From a checkpoint of a small transformer trained on Wikipedia: learned positions.
MLP neurons of a small language model. Each row is named by its layer, matrix (up: input weights; down: output weights) and neuron, and shows model dimensions 170-297. Each number is 500 + 25 x the weight over its row's rms, rounded and kept within 0 to 999. Numbers have three digits each.
A block is one neuron, or neurons of one layer that tend to fire together. After each block is what it responds to, as a language model described it from the Wikipedia text at the highest values.

L6.up401:484474529570518495535515505516429536493498500512500521481456501495496493526480484473486521498528531452484493485500539492489530499530500483520476519497507506504521516525494505506527474531533486486543475479518518499474527458541502509500443548501445537545472525519536485512435507512488486552498514510491513531482526517537433539493511505506468492500502516491501499517487427528512510503479
L6.down401:525524486479485517492495474460461504506543536492489503457536505506481503530505527493523518493486460502471519531480492531510503506494495480479530475519552489518469520491505491505521500459479506514488492537476495542513518482450466541546508505478469456496505540484508507516478474489467481546517538541465506501492498482478502547536561467484505498514467472511557481491494516508526508469494
L6.up434:504520466458503504545524541516511527474505528528481489475489522504451510535471505458578521472581537487447478489521524521533490511490531519499516467468524490497506532483498508531570527534533515510513518494508526535524514466528506498509470510447490502506501503490497473518474447518474493506472565476520521525525497477528485509540500468505490494552466526486511496516513482486518466500460
L6.down434:509502469519539502462507479459445482482515517535486510460502500493547509515505547525505453478492483495468514542491530522504471486524475495517462451467486521482490496515481462473511485538478550489514493515500446510531464478522513521521463525553474501520513513454490498503506541492501509499475499480501501489526537485505488433511506486510481465505516520502481515501517488486527521530502
L6.up1248:425489575497509478505513520500467501500504513506497531512518495518467488518497482500510457510486521507460531448485543486508483538485442460499454513519506491512523491518531535497521510510543541479506482506509498496460465495558457490491452544473466516536491493545499492503527512504495490524498497462523512507489507474503512505473489472503561524497462487483495483528478487488523541487462
L6.down1248:493485493506487481481506502493531477484504482487488545443493466488516484438526511508502476525469520507531514505489463500475476494464457496482515449442494536510497536551527533463465471429508519516489502501481463510477507507507472495480501486520521518490499503469492495494497504529496464490489495487475449507528530520493486433535501516476456511441520495473451537494535539516484493497465
L6.up1817:476502520527484491516510511513455503539524495476498523489459525513460490461492485505480514533495528490507511509478511474490499460518483499498502478500520540526548482501535531481536519534492516525502481473515499520437495448518512488493510550479458512514473526502517501469505443499495480532488464516476501528513553472478494479471493514521510514500505516496470489490514512494521539497477
L6.down1817:527496483478526458532508520470523496469460493489502515520489477465458509547505498477520498515494489501498548521516498483493500499491531462482487574482524536521486564513517502515489527477497495484482494565498484498499496510513481548524503535483475514521522480528502516477491494501510496517499485524535484494510468510494429521504493466521506496536508512482476498498525489488508562508485
Description: Section-heading and field-label words. Words or word-starts that open Wikipedia section headings, table column headers and infobox field labels, e.g. ==Personnel==, Other information, Succeeded by.

L8.up1098:513520562515460512503499515458494508502533517528565493528510476471419482500448512523504506498512483476513516504494549506491462546519492505517505477532483533500501508509473490495544522507496571516519525481557487487532475487502536506506514493563465506524474466518504500518497493525527566514535523505501487509520492494509468498450557523488558431472490530494468468528493463464471546520489
L8.down1098:546528494468480447491470514503517467480510535486486458514496469485511480502465542449518482540522470528516448526511543438455492474446482433505474488471503527481484492487472468517527516503508518497566511489538507489488502490485500507481485487498447482511492508464534489544488501485519488513498498481477462475555582531496490507561518501517489540528496456538500518530496492507541531456494
L8.up1288:473514498496465481494492470512477464530542543458471514500468500519460497543486514497508475533513491481525520455511499492484516537525508503474490540522520517530510465483510482500493514450480520521489530472510460524504511480542517511510499473525495466507488501565493435472556478540517495539503492441486519535480472474523450523482484502515554522524508474541479486501508506453494486512445
L8.down1288:506532499454502487493498478526505524526489498495467527513550477507496509497520476447519444491488472525490516474485548519492519458522524487496529458467511507494491522488470508511484520511492517460506492496545474474507505536455525487501534485522439504494514510490526527545490519483506522479532506451497526501474460526511474480529532520464458461495505488486527523467469515527518512547538
L8.up1560:447499541456501498503513486476483509515471526483512522502496493505441514519512520525499490489516485540499507488470522558482491525560459479467498496545507557508496478492512529508498508472438546508517510488492481507481501457489505505514478482490434505511508506493499505524478506487548518506503465512510529485494512497524478509497525504498498499520492472513470474506503498473510504513448
L8.down1560:488555480486516550501512524483534493490461492493534482469515485521492524443478499486512488532512514448518471498495534535491490511497458514542527521516498511487516543462491509480524493512473507508496501485498524518522458478472512473495487525471497505513446456471546498466508532537510477470488442502454476500510504457511514493505532483499501523554461478531504473514529539490533508486498
L8.up1795:495507538439503515482504463486493423508488497513511489508446487534470504500460500516468526540472467458497510463500517483509460525523529514512447496505497526514487489509482514484520516491478521510515478470543475522502495501494496502512492473493487513522485488510506505479507443511544513506560500480552487502471528526530475513478509515508538502525462457489470467451479498539475530534461
L8.down1795:520482471512511520483491535494542523500497520517514480519487503502530483510502576495499519496498502498495476508537534484556460510461529508462450481521467463527540508503472530498509520485506505483500519507488499500485518515504511457444506458490501517528528484534517517502489469521513552513523499520515473469516528484478473544497493481475485477472479541525504490527487500486526506503523
Description: Second piece after D. The word-piece right after a short opening fragment, mostly a capital D, as in D.C., Dubai, Dissenting, Djerv, Dimitrios.

L9.up1280:503491476519508515520458476489463458521517538521485488503509532478510518524500466500467521507480524489470485535513520481533493498558504484457509481475534518527511533478532528551527503504487502501517510457498441530498504477543484517503497553544489457490465481515524497491509477441492529496494517508492498515516503500470492519496481483518544497466486511442489491523502506485517521483482
L9.down1280:503555510519477500494497463510497488483507466536489519481518507565519521535507449462513507461499500532446481507510438521517501524536489462524495493502477501537488474473515490498508493503522501505509471505489513531491525482501555489544512491501537509481522465516445535471474495530530482458489487493476491500429488499552487523527464517473467534507472498525492514469499484450514477499464
Description: Structural label starts. First token of section headings, table column headers and infobox field labels in Wikipedia markup, often capital M, e.g. Material, Lane, History.

L6.up698:455530526512487510503502470492490495512517485491513485517470501510533492512514547512464461490558487496493491513479514459514480523539503481510453539494523497496457492546488473469528480503515547506509531488504500478513462509497488472489513480521459492503445469554501481442482509461550546501516501477469507508494539524518502497465504523510500474500525516510470457550494504462488553498502
L6.down698:526506532487480538465514499517543464511498465515496517508530510483495527494496507503512522503566478507512453488500479472481534481539526495525558485492505458481490489481549478507482553447476479531509490508502510472466488490451465497510554535441532529570498519521538506475474545515475530502481517505503497474479463506502484522528492497491463510458467479475486498539446469524484504521459
L6.up739:455504532481498488480521452463483502473536531472504476542520473503522550478492522472481504501498486512479472486480505487481465520510472519503492516538506517526531523497536508535515493509503503448489519457481486483534451527516494525524479489522477529484465474519524466460462522506543487487507541492505480558543544461494496530479486539506490472484489490507465508522517460480548525510519
L6.down739:500531502529467500502519527505507510467466467511475501491521528482465479490487468514508572501519519510494506475467476562500529515519449493471536489506457458530508497486479486494464497499509490563524509524484522484518550522501487516481520502476478484504521451531533497517469516487489472488465457513507464502558477533495479508478459503462490552514455497478511498537488497474544473532541
L6.up1663:461537501423536511514476519471468524529528515522520499546504476518538498530487540479490517552471490522487485472455512475530510524494473529525489491492521520489528449504517510516533507486501497502501520481472486503518475485483550494504488503576463502473503456540488473502519472516524524515504487487510488530513483487453491539517466515497538471493513502532492506493471522460498513501524
L6.down1663:500520507512485486489484488493533494485542449490487516490485520502481521454515465508530524472539504489502475501514505510474500454495503460509478522496505462531510532486499493521482469512539508465531496501497556496534513497491484468501506474498488490492479518478559460462500518462492487494461529527487515512503496548479535482468469536482515552467481481460525462520513477510531495515485
L6.up1747:499539475533532498451473519501495527521511483478495480525469476542473510516498494510588515496503458464483501466532518472508480455531434514507514494473469494491507477497516504446531466542525518494523505526491489498513472485491578493502509480493463497483514534505509469487483546502546467512482533527482521507500459486471503503490472487481521522473509517499512513568515468457465525482498
L6.down1747:509510493537455516529492499494498473488509485492484493478458513451492484530531549521486494518460480509541491499498488485526486483484495478509498520458473537525542488489545519529504469482484489513493447511536505547494470522501511484523516512452520492505520460484534507518467540486470513460498547550478531519472502474529482507456505533501493482502546504512525511513520510526514493538447
Description: Mid-word subword fragments. Short word-internal pieces following an initial letter or capital, mostly in names, such as D-enn-ison, F-az-ekas, Qu-ill-in, and in ordinary words such as fro-z-en.

L9.up1401:493530538456485515494495479519492515482475480475522511516504492445513516487509511494495521509529511480508494479487477459491516476528494525516489505539558490472508459526503480514484547507501567480508509499505516505478520496542465493520508462495506529530512462522531467477482475453507477548484486529507492532513482516499448493455506479490545489452518506516471454542492510504512469518504
L9.down1401:502528496521508497523525509523482489474525488471508475521522523520472518513542552548522471483511509512481494476524504489495450510462515495490495523503509479515499489522509496528467506430478488518490510456541555544535509491524510495494495490476508481486483490491473513495494532465487519481497474466484518490520539497451476535489475521472478443511487501495498489554469512508492530480475
Description: Mid-word continuation fragments. Word-piece tokens inside a word split after its first piece, especially names and common words, such as Pref-on-taine, fe-ath-ers, comm-and, F-az-ekas.

L8.up609:542480508504497534478518524497485478520504548530525480547512499485487518496478491507533470484511501506498532483511486492510540534540495533493512494508518526513538496477544441514516554511500524484492471493535463546473470514554494504532480553541501521463462460484490508496551503511508512520503476489482479549480498496475474499473546521524494517535542482494480458475524537498497507492469
L8.down609:504511545467487535456504539509481499523535492520463530508528505479506509490523475511528481526498483506528507496505508551515485498505529513502468505530504493534464521514515536459520499519508520525501516512484474473538530486498502513552488473486496490477462471497489507486506518469467492513524569486489506556484479482510502493522523560532490465483489517455465523465477496473528495490532
L8.up1204:485473516535520515457507480463480491531507493484516500518473496465541487494524516517545460495478507475513496458484493507474440510502470486490497507452488522520518485525540499518540492507531509503483504488553552528480498471527530534470494511521488484540478513475461490469510468481489467525480477476499510496458527489469494486481496549468563548501491468470476516568510525459481507547515
L8.down1204:471503506511514475455456479514531543486441505518533501506535468492489505554538506464486525540507527487520454536484484490532487487509533479511489530540504506493510494484500478478486522435524529540502509501517501467459528499521510510495542498482503517460526491497465508530519529504481483488447476477467466528492467477475515544488506509511521533509515467481515532497511495519500546521527
L8.up1829:473490490507530522453511490530502478533464460502486516506479458532461453500487469480519445502524499467457526462484474486493453540477457497466521505496479512469474500492508528498545488521467502515489533485571516514483496443482556523516496539498468493524509521564502472499501500470502475510516477489503546492528483507516514516513501502484507492494486528458515479529545518500508560499501
L8.down1829:517503505461456429509483501473453552481523502493525480505490509507476442559483487487525533528502536525517498516469504483458522503506517486498485488492516489525521516500489531505500509509505537476496508513531511473514490479520516484491520534490529480477507497496496528490477494532511499481535454497483489524507502514489518502497471516526516519488508493490527502496534502481526494460507
L8.up1899:452441538519507489463513503483540454532529506495493513498467494467505486484494501482512499514485486515482473542522515505472517550518478547463537525486493471484518485509537500491546478475523514535501463471558525539487537445550517506497476501472518484517494501562480478486530492461508510475525501474497518477513480485494486474448507515494510541487476532473516519520498540475499543489509
L8.down1899:511487542493487511461502476503498498534480506533553489509488487488471565485467462539509460515548488540508525484510525492523507466477511527542475559474525494458559542484505506465550516479498508524472509465494511518489503460508523506520513561510519526471485507536470487491464546561483553491499467506464470449474478480496504510475524501479499484476513493495504507517533513475467486490471
Description: Infobox field names. Word pieces of field labels in infobox lists and table headers, just after "- " or "| " and before a colon, e.g. Years active, Country, Language.